Weights of a small transformer language model.
Size: vocabulary 10123, 72.1M parameters.
Training: a variant of Adam for these matrices, 14777 steps.
MLP neurons of a small language model. Each row is named by its layer, matrix (up: input weights) and neuron, and shows model dimensions 448-543. Each number is 128 + 24 x the weight over its row's rms, rounded and kept within 0 to 255. Numbers have three digits each.
After each neuron's rows, "fires after" lists the tokens most often just before its 100 highest values on Wikipedia text that the model never trained on. A number after a token or word is its count.

L3.up279:126105147107137147174151114124151087119136114134135158140114096120126134144113125131111130128129140146128149172102129135140087121160167139164110158108148169141129138132114168079098121146123096137109134109114143146137175156122121106105123104135070124111145077121113127126112125159127131140
fires after: "0" 21, "6" 13, "3" 9, "9" 9, "4" 7, "8" 6

L3.up2987:139149144089126128150121123156132133145118139119123146149097146113101123179143116129062144125115129112148132139112172117067109150116110073128170159113122113119164154135116123095122152152094116158120143160154120135112134117160086149120081119099130098115106106092153137144195123114159103134
fires after: " |" 76, " was" 5, "%" 4

L3.up2053:097104112147145101151113135113126109105102148153115095124115102107097131111125137153139136117102157122130111117123160142113161145134158113133128125134162174113129142155149128151140118121091142098117127086115123118155141105145118136123134112132103132094119128178100132134120157092123118130
fires after: " " 47, "," 9, ":" 6

L3.up871:119118105032141122130128151122155127132120101106093127117148134144115117117108132121119113106153135110127090128119143146158107125116124107127134102134102105166121121140110116096101109118163100121107154105145106080124109130136122153105102134159137130106127099103056099124182137166144118138
fires after: " (" 25, "-" 10, "1" 9, "7" 9, "3" 8, "8" 8

L3.up1770:160142123085125120123126098145161140118127113168114088113125144132148125141149140109105113098125156166152148126145128149094140177107115151164174121112123116135138158137094139141192111126104120095126113122134131110099142120138140117129150125088089131159126103152082145138158164134125124093
fires after: " " 35, "\n" 26, " (" 18, "-" 9, "0" 5

L3.up507:109107121079131152143116130115102112127131128095151132130126121115148112113124145089151104141141119118114123150142119147163109159137132116094113126170120135144112163174070098080118099085127131108108137150107117085102111144139115159184157138154112137121141120105043101121140122141105104130
fires after: " (" 27, " \"" 18, "-" 18, "[" 4

L3.up1204:117130132105159162138110163117152134139133126137107149103108130106105165152125157167114132072126136123156090110122155151173126104129134098113130127148097115138108146118116151189169119107102126178122158147115082133174147139113102082114153088108170132161104100125130121081133116146140107125
fires after: " the" 43, " The" 9, " Supreme" 4, "." 4, "8" 4

L3.up613:121098127158125105135116125115176153106136144134118143130151118143130090109120165127124131131082140144091115179070128140117134143139112136143130109135133159133139083130149123158133151122143134131119071119104140119163123162137119151096112140085163116147129122130124157115123108101141134155
fires after: " |" 22, "0" 13, "1" 13, "4" 8, "8" 7

L3.up198:123139105131122162148101175081116130103113117111130148176131123125119149135140173114159131153095152157119094152079130116106187186140113098133157116130149108116145126159141113153137113125121113080193121153099086114133134177085092119089097128096104164126120137136090111121111143124160083158
fires after: " |" 48, " " 48

L3.up2245:142146158125134138134144081148123138083082174145117142135145117101123142081145101123117132113117134151143141181087129160078165098125133110108108133173093126162103122126161096168101128140080132126132160141162166112172120129144123108101183121127123130172129127134086111145129125116121119120
fires after: " |" 21, " " 20, " (" 17, "|" 10, " votes" 8, " Majority" 4

L3.up2369:143108134140174165157103144126112145162142175076118112153125167107142075105128152131113138127119122177107131151124118156105131148118107090123170135116138163087110114175122152083122130163111120077137116090154085125063153119143131169127120137160126146161167146111115155150143200110158127141
fires after: " |" 38, "|" 9, "-" 5, " Total" 4, " Career" 4

L3.up1751:116137168092154128169122139135120146106132107117155161139151128104105134060115135159075111150109145158123086127072137132126093143139121071139181176137088174159085126132164114175161101121101144096121145124132119080102119129161141122115145174110114148152120088143074091114115159113159117103
fires after: "1" 18, "2" 18, "4" 15, "3" 14, " " 10, "8" 7

L3.up405:141153122091155138160134115148118124121119124120125169170140123097146111124120160151147110125108137103098139132127162144125085195123147144133135092138121113166102108133115149129078097143152116141129126120131097111115118154183120129143138108118119141087116112128088100094157121127104078116
fires after: " was" 22, " He" 11, " (" 9, "-" 7, " also" 4

L3.up1213:145154121095147081115114137120144077120097087130210098124149124112117126086113110166103137142128145121137125140121136144137141127127165087130148204097141214163149105140119141075117136131117114127115125128114090138117082151114137226137158150148114111105114123162105151069157133126125112101
fires after: "," 69, "\"," 6

L3.up2907:136141153146118129128154079154118183120154134102107103161127131152102125119147117149151094111080125092113166113119112144133123121111185152091129129131157115128106152099156105193142120143124127117103081108121094111054139148173148143167134119142168176122127101156087123105122130124121132107
fires after: " |" 32, "." 15, "0" 7, " low" 4, " " 4

L3.up2254:154098133138147120118136124130130148110153155142144166149160181130133107127136139119103101161114177116158046145141139168106147133079120082081119164167088100146140157143163115105112132130126136132096085150149116104116128126165098137154086147125131066141157081110137139137165156165196118137
fires after: " |" 22, "." 20, ":" 17, "-" 10, " G" 4

L3.up512:185079113130105101137145149137087123087143131133116126140126137099144101133159113155113104139120128105115119116135122123097173149113120148129144164148108140120115144147160112111095140173155112130161152158111170128161152102131188126145168096122092087180132105147106094174137156134109138100
fires after: " " 34, "1" 16, "2" 8, "0" 6, " (" 4, "9" 4

L3.up990:138164098088103155148124149136117178124140141159115086157100124079111132098122077125144138147142156153146121119059119133134139125120112110077143135156081132146107164129130115191121145137156129134158155155132125115148160106177115144091146143112174074112143106184094103089149134124155161096
fires after: "." 20, "," 17, " that" 8, " |" 7, "\n" 6, ":" 5

L3.up2912:161146143080159105109144090125097091114142131118155140165095124119156140073111119142101113121114124146119107123152129129149136170079129142109166129163093170146116086133130138107141093128112159066149141146141110124127095118139071166132126127121136115127116109120049129130128131147146089102
fires after: " (" 28, "," 16, " as" 13, "\n" 5, " \"" 4

L3.up2829:151135085086157170144138087131132131102107139166119114136114153127138107095150132158146135090145135119129115150185161166110141162164130128135140133145096127158106108177121122153094117131098100105128098105099112096127124149186141142135143109128098137151149113116097103109146113145141080133
fires after: " (" 30, " \"" 16, "-" 11, "C" 5

L3.up1950:100135161109129139141134118151142115117108139105172133134103145066094071122116086110146123145091141107107160110071168123113141130076152096101139121127116153153089178105153118152115118140134099118140126115126165126126118122140135101143106087123145112160105132130120147063155136141111182124
fires after: "," 32, " |" 24, "." 9, " " 5

L3.up1541:112078126108121120146077138135121118130096153143109123167093143103126089110132121142130134134064128102139110190097171169094123124062124105147130133148090085126133108167157108099101140126125139093090126115110102139130126142161098149159123147136136108113120108140096172082119151097148131124
fires after: " |" 49, ";" 8, " " 6

L3.up2385:119100141127129113147118120110115109083118152151133133142145134136103146128135135118130128168128134141122125140150133174128151151117122112089171122164140126165102148139144085118169146142101117115172114134130127116182141129109155141159151116080112132135144123154082117150145142157093068086
fires after: " " 40, "1" 26, "-" 10, "2" 8, " |" 5

L3.up1714:112141126072113121145161144142129097147123142123136119126113149068140149131091103157114121109160167116129151130075113160149122098112126163125105153133093081090141139111092145106116128157122110122135195100099107153132152140089121155096074110127177042142148077120143118130130133140152125124
fires after: "'" 19, "5" 15, "8" 15, "." 11, "0" 8, "7" 7

L3.up2082:127178127088153125154137166116115153133117157159098112097123158171095163089181155145133141113145135171136151120139139121143171102123126110085109103150111102190130152145161122174140163128167137157109139132144138107134126092148084109151117132099111097168113104143118116166078114133133121142
fires after: "\n" 19, "1" 16, "9" 16, "2" 4, " (" 4

L3.up1865:097160156120115132145099134148154151119144148120115143096103145105140112144125084111098123092175144134141129128142158129140113142095204148079085128124104156127098130126082164150131116137128108163119137111137103115126150174156116144092101115122174105089115131121149156146102130148119140117
fires after: " the" 34, " The" 14, "The" 6

L3.up1876:135127119120126096126120118152148086139136096121113147125105087102160194099140150124130120126143145139098120139143144118159135132137141131103114156101121153146118168152188122090109143150116142119144142110106126146143144127144126138117100118123095114106133132137135107106132141066112110135
fires after: "9" 19, "7" 13, "6" 11, "1" 10, "8" 9, "5" 8

L3.up1487:120159137101128118127137106114167165127139136132152143141122094143096107174163097184099142097110145125180137140154133181110103106117154125113148155132153109184112109133142138092096157133116127165099139152120103141116100124146142158143102111133130085112143108088153130102111086155146138092
fires after: " |" 33, " " 22, "2" 8, "0" 4, "1" 4

L3.up2652:110123151135149148101150170137109169087132152113117128132124150143102100102118108125099118123123145161103136116114155120146129166117145108041140130133117170192079101153125146117106127128117142131134135145137127132176132080160120127205113086105146113134135125126100105141117148098145091117
fires after: " " 45, " (" 13, "0" 8

L3.up1003:105097177149146148128077121127111157114121157140124077143109129144140130076148119080143115132128164147100150087100152129120141096137098131114148078115123121138138139117125120101153096158107150085132101122151120122107125146202135144095145164132151152101125095158121084121134123105149107163
fires after: " |" 34, " votes" 12, " Turnout" 9, " " 7, " Swing" 4

L3.up311:139145124160165140140135173101175136148164145145114168127100133149098119116175141128127147116121142106122169151122125142103117159143110140138154161116122126140158113160183117169115130145110106122164112128126106117144139108109092132104098156082101141146123126084131107154110148129110150120
fires after: "1" 39, "0" 12, "2" 5, "3" 5, "4" 5

L3.up1098:118128178144109133144115139069128104117123157117160155118135093119125113119115150154148105088076148118094074168113179136098118160083132097152144111136129169144161156162169110120107125107091073099089142093104039136162127128117086170128095127126107108102148124119110153114125121090099118118
fires after: " " 26, "0" 21, " |" 18, "1" 8, "6" 5

L3.up1311:136123116081174136133088140098090095114154135119133150128132095121109149071150138152120135129127156132174119181129133151103148147097115121141159106134134132164127114153160098105146081135135116078134131109109128113066128168138126090125144142119092129177118109164107144103124101121136093111
fires after: " |" 31, "," 16, " (" 7, "2" 5, "1" 5

L3.up640:136116122099136128125143150090138130154135126132134177116118118086118120109119202128143147121150144161076075143139133143143085144121150100185099104123120146147134130197173126119082126109141112100149093135134085127147141150103144145096153173067128154115137114141111143150113104142138138133
fires after: " |" 41, "5" 9, "0" 7, ";" 5, " January" 4, "2" 4

L3.up1784:107149128105124123141138146138151188102178163141124144107142138114138138113144109128148145122146180126114080155095134095119108154118135115129084146150094100146143140157168135123070159136132131110124143138104122114128114102112127127115147099094101118089103136217071102145152110148133130137
fires after: "1" 20, " |" 18, "2" 11, " (" 9, "4" 9, "5" 6

L3.up911:127157153130135170134105167149110118087129144106114134182126129076094114128128145125104129114098179134115093183123136101073126149121097114107135116154103167150115112156138081160133135147094133124119148105137072099114120106132085146140101131108174117103135095124129130111123139131156087080
fires after: "." 40, " |" 15, "7" 5, " /" 5, "0" 4, "6" 4

L3.up3020:123144126105150153131157157136141142107129103119135156164134142095162149066119116147156138123133147148113136142111138197133115100125117163128136124125126117149098145133100110115122124145078107117190174128148114095114149174142043139167138142118156117093113122165108111096125102142123106089
fires after: "." 28, "==" 27, "\n" 20

L3.up2719:133164096086125131143132132142124115114160151123091135130143122117133109127139104121162146102098139153138141133118172137133143142120122104110129148112103134105082103127074124158135179146160145089133175133095140159175179122146088128166145130136148153153120115098107136117135108097138124090
fires after: "," 55, "." 14, " ." 11, "6" 4

L3.up2852:143125145156138111161082113103112130117124156125152147131106136096109120110144140095168120143109127170130085128131139137104113090111141094160116121144115152141118125120138111100133108093110156107131113137167116115127116114108112101090172147099109145172144138142091154117127117141142121161
fires after: " |" 67, "|" 4

L3.up2572:100119122125148128162080080141083108107145140162132098145125146115095085137164120128172111150161148129130122154127121125091105120127108066152143127180158149109118141182142151097136101136102154113111112148146118123125154087139069140170167174052172092152159140134131141122113098160175091139
fires after: " |" 52, " " 8, ":" 6, ";" 6, " Team" 4

L3.up2611:125108115142147152147084135154094141113136135128118128168104132137119150174139104161081093117116145178159084144088157150112123147115085104106158143144134098137161133143094132129153131155117100150163165136158125145117127130131099157162133163131144135102152145157118107144137151127133132095
fires after: "." 48, "-" 13, "\n" 7, " He" 7, "|" 5

L3.up2265:098119143152133111107106084132102092105165131140133177107115096098156129103115160105147155123125128129150130144173143144170115135172145156133141134145173128146119166098147134105077116151133106160137103146127123117089117110120115119119066122134111099130132086111121146146104116112115167197
fires after: "3" 15, "8" 14, "1" 12, "7" 10, "4" 10, "5" 9

L3.up1898:168081153109126125141128106175110158086164156104143119215133123155132124153159111168138114134108142130146136134123167144100139144133122107147120134156080154126103146129125124112106109141162118132112114121126088135106157145166122128127136134140164163141086111163080146151099107124174119149
fires after: " |" 47, " " 15, ":" 11

L3.up791:094161167102151148143129142140138120164172123180126130135130159091135153108136125144118120130109165095110097120141131124149165186116138089103112146131114148141094121130112137171105123114112146121139141162181104104151162100158143126185136139111149093134117105152103095097131113118124104090
fires after: "," 35, "." 10, ":" 8, " \"" 8, "\n" 6, " (" 6

L3.up2475:145131095110133111110105131132146053151168135107124155108145105117126160115136118142138108118107154141112134126142120119107153073135140070132161194142147144134136126102102176137125119118141116102135143118112099098111126144094114157110130128127075120177137108136115146102124133119146121096
fires after: "," 70, " United" 7

L3.up2727:165069155084141105151134158119118133068139182151127148156133180131149077119141154131156128108136141158144062174143106137094135138144150100162150143162102171157135127159132109113137113140088136099109127142149092111150145119140102128132122132107122123118143137137064151122142125170146090131
fires after: " |" 32, " " 27, "|" 12, " \"" 10, " Candidate" 4

L3.up795:133123108152113109127113162114141121113110132127105143134069107133116169083176151121105155136118129123108110180116155142127150172123111103103114102111135142125106111158133103127093126106133111133120158139138103100119134110091097124121076102087054098147142129119127156150067118111139123110
fires after: "1" 45, " " 17, "2" 5, " (" 5, "9" 4

L3.up2083:115138138068117149148120153150126145161112116108126148154119098110135146111098124133107116147126119139103116107120123112135087104141156096181104147139099109123143160148170133075092095137140143131143171107127118114105153085124102141100109100111154109125137130110113100104141117121088094092
fires after: "0" 30, "1" 15, "6" 9, "5" 9, "3" 7

L3.up1900:173180150136142120146122061155150099104131171146101167162066126124137150095141152158171133147099132135176107165136117105129128127107148117165150125135084094132128118156153126159089121121131128103120126116154112147121136091119109092118127147088122113123120150130103147102137145137111147148
fires after: " (" 51, "2" 5, "0" 5, "1" 5

L3.up688:134128168086115120133144157172115122091183133144101115161086118099105154082132103141104130143130159139103068142110148135121122126119122176084112130144108123139165129130117113134119108140137123130147146148112106141137123132134134128157141126139172102122126159130106118109115087150125123091
fires after: "." 81, "0" 6, "1" 4, "2" 4

L3.up2009:147126101059102116139091164125095131146175131128107108144101146084144098122116113122156119124118127129100132104138146177135102114091138122129145140136128097123143107165132123150146157142151123129148144122109105099070122103097120170123149137133129140123105099162094151113142099176117121109
fires after: "," 44, " " 18, "–" 7, "." 5, "1" 4

L3.up957:143095151145132134123093153077100096138149163171090136109147087164104143111140117148095148134136133109119140118157149124138165136114093076085128149189128135160139155160131112094156122130127090140117129101186114156162137154151151131115111121141054109154127101161104112125149127092117111102
fires after: " " 29, "1" 10, "|" 10, "-" 8, " or" 4, " Liber" 4

L3.up1920:142128117072126104124133124155153094090099145159108126135159136156092124118133113171175150100116123189124121126121153124155123140134120150148142132129137142141117119159106109074168094129105144118144104143149085099102105113105161130121149153105088152130167082125124098135172117127175132108
fires after: " |" 34, " " 21, " (" 18, " /" 8

L3.up1978:136137147127146146129099108106112132081104155131153114114125178089138120096137133123184118160154137123119116125130085126121106126101103101114138098187179125131121142140139119152164109122108126131141124127128125113174154195124088130116139149125113154117117121108059094095115105161144078124
fires after: "In" 19, " in" 18, " |" 18, " on" 13, "On" 7, ":" 5

L3.up519:158112116084129117103164104146113097115173139154137083135104090103126070107115107117138124126151138136145129095098140133121166099129140126113117158117143119156105121165123124125124125108153145134109135135106131136123141108131148135151123136135099049130140092123149150125165129130134144116
fires after: "," 55, "8" 8, "4" 6

L3.up2451:101135176144144140161102144130077122111146117148167176168095121083117125069171119151135134147133151166127124172091125134107149135076119085135134123145099126110124115159123104108123108119139135110146150179142128146140122126147078112115095140124122171118151116116090144137154155126153117108
fires after: " |" 34, "|" 12, " " 9, " (" 6, " were" 6

L3.up1507:100087118091134167170124147169142139072100130155069104125114116122123158130104111111136163123145142139108081139105118103141132129080178129092103128110135104138171137159114116111130133138125149158101148103113112099124139103103138182144134137122138084152117131125128129090090138122132125093
fires after: " " 34, "2" 12, "0" 7, "1" 6, "'" 5

L3.up1469:111112112138181103150138123101151107128178159163115120128127120115125109090161157105137115137144156117147109137144103143147160122092149104150110161150135139131107134118088153159118140156102127132101114122089086124195152089136101166150132113064143128137167126141113123133142141127141138168
fires after: " the" 32, "," 18, " or" 4, " of" 4

L3.up543:150082123123131146139154170099154155111143130141152131186138152121110127101130138139106112136145171170104152119110119127089099115144114121110102120189098154104083154121139131100156136139104136113164093145131121144152173103142095135138170128085151095113120115133131115144102156181150128151
fires after: "|" 34, "\n" 19, "." 10, ":" 9, " |" 4

L3.up2973:086146095116151108122105148137131130126114159157144113139141148129156113156145166105135114100115139166127084128102093115145131146074176170122089152134082092137136163152105178120132122125134138145108089127164137110146131148117103173089145136102100108141119100138146204083145118136104159151
fires after: "0" 24, "'" 19, " the" 14, "’" 4

L3.up2606:118139136077112108129150145140113082104117150114092152099120118127088139093120143152132112125150158166123078140143106182121149143102124117140148126119123156163103119146151105110126139101083134100126143099133116095142138133095111103166101135104172096185137128130052136140123112147141076145
fires after: " " 60, " (" 37

L3.up73:168108140103136135121096119108151096103184112126112112151149155121145146141168131151130135115118157145109162144159132134100156124145130138155101115128122138117115123116152152107107155100094095092138112128116121151108132168098131168104163173094096116129137110147122157093189111112125139117
fires after: "," 39, " and" 16, "ements" 4

L3.up257:075124167113131131117141131105151138103111133112122133153129129100126122122154152153110142122085127140139127138107187120132115179103110128132125124110134119150159138138154120097110165103119124175089147133123072069120143129138083143133114146105117105123132142096144180142128104123128106114
fires after: " |" 34, " " 30, "2" 8, "1" 5, "3" 4, "0" 4

L3.up1471:107145128153143156141110174133168183148178167126124123130139118129091112132111153141113129115165144154099138125110134165147131116113117113134116135168117108138125135133170078128129096174076101086173133104155118100151162115152114162136159148109139086152107089109132128143100108148135112121
fires after: "|" 27, "." 19, " " 12, " United" 5

L3.up1517:151123129143145116143150115169115090133150170122141137173144125136132145135154117124093130136091145108134145129160143149085118194089127150107100159160132151187125154149145130107097108145194071129117108100174138128121148170116137119171131083138156088143152072093124129130127105151151110119
fires after: "0" 31, " −" 9, "6" 8, "+" 8, " " 7, "2" 6

L3.up2296:124119124125127118124115148118148150094142100112146146141104119126139127150116106164131128091123132144125146117120119142142110114117139103107129116165127107133078144133121137126088148158112113168141123158145111113164128115125174139120109129116146104151102150112152156122152180146109097134
fires after: " and" 35, " the" 11, " The" 5, " his" 4

L3.up658:120134131113159131141095131152109117149163138147121123149122109113181125123156115171140135118113120174127111143102147151139169136114116161124121144144122114124096136146156099136110086095117141134139113121125089111169139106171080144167121111141137094030157098136096124104137129168179119137
fires after: " that" 30, "." 28, "," 6, " and" 5

L3.up2593:123088144096149132136150152141127099111124110161100127157161152100154117099114120079089130131123149156102137165084147102090137151102120111106157120119082127148143161147094151128129119131106130120121143145109131121159122114140118142148107113116136101104127114125084128122139114129118095078
fires after: "." 43, " age" 7

L3.up2954:120101131154126161145138135123123136140185172079140113196125117120141141152148158127141123115086149179095163166124118112114110146114115103165122139148150092128152112139165106131126138125108079137133091135101137144104135135111146166116123171110142105169153137145106138155122114101179093110
fires after: " |" 51, " Swing" 8

L3.up2763:154165177143099134150093105099123140114082166101125118132119118114124123138138113112161101137153132113158097117127121174110128131109124083084148099149144098155152119152104079133135144172042120132105125124178102099158129150164106166102167142122161106123140130117077126111143123141095116141
fires after: " |" 38, " Se" 10, " " 9, " (" 4

L3.up366:156099121113102114136124129130142148161121143116155122136125075099146144145147126129120135119102175131110137130153124146106108141144141130125139102115157133151142125129090182134137190156109119133117120112107110127142117115074149139113086148134155128180134099089135160115138128108117086181
fires after: " |" 70, "0" 9, "9" 5, "5" 4

L3.up1672:156145139111120145114099087178108130106156132150118114103151140143118105128170103112111119111102152153131168125090147112113128179118121072081130110100151106153126196149120134113151156165106136131152115134125094110112104118121118121097108111157124132105135121120123113140147141141136111118
fires after: " " 53, "\n" 17, "." 4

L3.up276:073117107155125121124090194191126126176130138120103140197113131082136133118114134135095142129129162139120108146100144130108125135133081172117091137149086113120124133105107147132101125164127142163162140099122133118146121119165138112160144147092177126106106121106081157128122118170127129064
fires after: "." 84, "0" 5

L3.up2558:093120152071147127123111119105146131134160130149168134108130155069128103128118092146120147115125130112141105119132130098158132143143164130093123115143146141137113164132148142164128169137115140127130142160072115138165160153127130093157159132115176135143112122147087117128158110151151138145
fires after: "," 83

L3.up66:153126146074126111135141142117139102114095127172115126104134130100138133113133132163142122137149141139107129098111145118108124132111130133124115170142129146150083118162122195163147170143140136111162142102147127111147132118115088134125092131113121147090101109145106131143136205119112133099
fires after: "," 38, " is" 11, "\n" 8, " one" 7, " was" 5, "." 5

L3.up803:132168103163119104145140147115131147110165120131138142124115130139144132107108170149094136192108150155107135123112104147132125116150111148093135139107102116133116129139136121159100123131129114123098160143104123090159153124114107132110062132090146162127130128154111147134150121089076118116
fires after: " " 84, "1" 6, "2" 4, "5" 4

L3.up1345:121151118107116126108088127117128133154152101102121138174143091048156118139103145133148101126132141096127091145121146146095121123130129141142130138140121143150150118114116140124112123155115138112150110130126145171127133137084124173102143145127190118158152116088117137127197103146146111144
fires after: "0" 15, "°" 11, "5" 8, "8" 7, "3" 7, "9" 7

L3.up2670:111104120140119140131125157154141134134141125137189125142115105111136090107126137103123114158130134156119098141120187150120147148119122151138144153107176105162101102109120139091092096122125143099140132142118096117118173104168102106163101143131129153104118122128116165134106136141112086126
fires after: " " 47, "9" 6, " Apps" 4, " November" 4, ":" 4

L3.up1992:159107112097130114145147179134114160122151173152128120152120159109126107070127101157146145143149150121143109133096118118114131105096140136103091103153102079170081135154132140114136151121158182126115186156115133122146182134149123117162161098106139079129148143152097145100104148160176152105
fires after: "2" 29, "," 19, " " 18, "1" 14, "0" 6

L3.up2737:162174126069131091143083120125138091059176090152134085124113122094095101138142098133118141133134147122139146102154177139134107126115133132103124143125142140111105141138111134140134130108101078080117136127137102146120119125124144121122173164138091134139135145159091124090141119149129118129
fires after: "," 74, " and" 13

L3.up2199:137143112093107141144139111115128113131141135177110115142153143074158102153111123128123137119096146101131146103097158128103162151126153138168137140102148156120157108144126117121091125136157081117118109116104092132116133138097125153133162168142080093139096118160098105079148183110158091113
fires after: "," 69, " |" 9

L3.up2476:089129116130118122164170103126111131166088147129134145131073157110129141122148090136132079130145125135090131186073130151125082139135126150132127127123100100153127130145094129136129129119129074121097074141119118126163115161139158149142104141136122103117133115155115112090170143173096096120
fires after: "-" 21, " \"" 15, "\\" 11, " (" 10, "'" 6, "–" 5

L3.up824:143177150124182191153156165130146157085122136120099138124130130146109130112101108096131130109092143118122105130085137123086169166068139107117125125153089126171115132114131130110138164154120150134144166147149078118167150097120097126145116122122139126105113115153085134114139175136131099114
fires after: "1" 21, " " 20, "2" 12, "0" 12, "3" 11, "4" 9

L3.up2368:120126144134173167137122162109150175114182128125149165137153088132148170123176167136115119085079148162152136139111157112102147137140127123133104115131132110122145122136156117102076092146118129120111142145108139117112136136139108158131123141145131128141173132131130148114143141119106119146
fires after: " |" 23, " Goals" 14, " " 11, " Apps" 8, "3" 5, " career" 5

L3.up2282:150156138122140173157116142145128164129118109133120139116150136085123163121106129152111145109147170119118118133093135178155132129084128126083153135161101142147093156105123133132079088133133140117160163139158143082129131124087118125097153156130173125087129129111116146124155125143154089111
fires after: "\n" 33, " and" 18, "-" 9, ";" 6, " the" 4, " The" 4

L3.up748:180148143087111136123133142131135103125164132123138139156157091108103076123119109106164120121105151140117098125138152131125119143083124132098143161132101153141096160137143147118128118111135145057187118115139118140105135126122112127110124159106119127110098099134105139132144161144164123114
fires after: "," 45, " and" 16, ";" 12, "." 8

L3.up689:150114156163098111146114130094116116090135161153138130157139113161145132131166134120166123128141136155170093125117121110109169180127132077111153096143123153149111126162150109144162148145153118125139133143149130131148089139102121129146105117123102117162166138151110079102149131132139148102
fires after: " |" 61, " " 16

L3.up436:118110123074101125130153187104145110118122135166115142126121115120157158127181135149164153123156167139123086198143125122133141139135104118117134138117136130166148113164105121128098118129142155128105161110115104106148133141090114133175088116116139132137133110147113123136187112142146130130
fires after: " |" 57, " " 16, ";" 11, "1" 4

L3.up829:109096146129123166128118131141107134091093132131134160172094134070139168096123115132142115116182161185115108111092087159122127161115124153137172105157117097095106143132170164158175089135095136114154135098150087093129114097168119135156166156135150085090129135136087080114118135098110079112
fires after: "." 56, "\n" 13, " \"" 6, "," 6

L3.up2935:116128122089150112139098138137155121124181098128123149175115123104128143099113138083117131114085174147124102100150137129079107115105117112103137152117149133157118125118121158130154127147112182112161188114132116125113147135124127181126154132122113138120135106164102117149146101110133127145
fires after: "," 46, "." 16, " United" 5, " M" 4

L3.up2641:158157135108095111122134149114140103102133114169093121153088107145128085132179114153143135134129153145124129172099136191105158093118133094123127133149127070114109154123163090149105146131154121105123181137126053144120103142136130118138073144067152099099154126196141115107140158094140139081
fires after: " " 39, "2" 14, "1" 12, "," 6, "°" 5, "6" 5

L3.up2303:112157182142113147112113104154172103143113106147154115177138125106168107156110101102120114152163138137105135128124153097153099140126161124173115152120110147134134117116147112110121132173123070127134073069128101152160124147152123170138161172142149109176122104125115115076119146120127172111
fires after: "0" 24, "sq" 9, "%" 7, " sq" 7, "." 6, "8" 5

L3.up133:112113168114138136144114137139103122065138147124162149154166128099122133074158152147126136142121175117149116158133120144121147139131144078149138144204112128106161145152115107144165100153074120104130097108150052072120152107149064150179130144061170100147121125125124103095090135131171101080
fires after: "." 47, "\n" 29, " |" 5

L3.up352:106131142156155192123106141111136158129141127118134097118118102135145133121077127135094132120183139167128119150094129178159138169083127088168112134152098147134116162143128132146124117122070119105086079109151137117156148099165139172124139176167151181181127124144104126082123169138113114132
fires after: " |" 53, " " 30

L3.up2386:126147145063139177156132133156117128127108154122167127164110107169141149118131112103144097106130121157119103134124125150121113150124152083131148101147133121124108109136168095127141134134109108095124157112143093133133135118088116096114081130091088091147129113081094149136121156121148086151
fires after: "1" 17, "2" 17, "0" 16, " |" 9, "4" 9, "8" 7

L3.up898:153100108093136130109127080155108100127195171141153153130097113124151076161151108160106110090091138128095122102127154106112167117126160117113134140119098137110120148112142140141145132119133120117129136168108118160117171119159128131118130150094092105112113120121139119144129086119126121132
fires after: "," 17, "0" 17, ";" 9, " Japan" 7, "ing" 5

L3.up961:135135112127125173164087123110102153146095138135159160158147138135127121140138167128134115160117149150105085166111156189097166146151112136086131143110120093176118121142124118160092130125123082125112121115153109098075117144110107108106083120102107145104138131166118163099139160114132107136
fires after: " " 24, " |" 23, ":" 19, ")" 7, "'" 5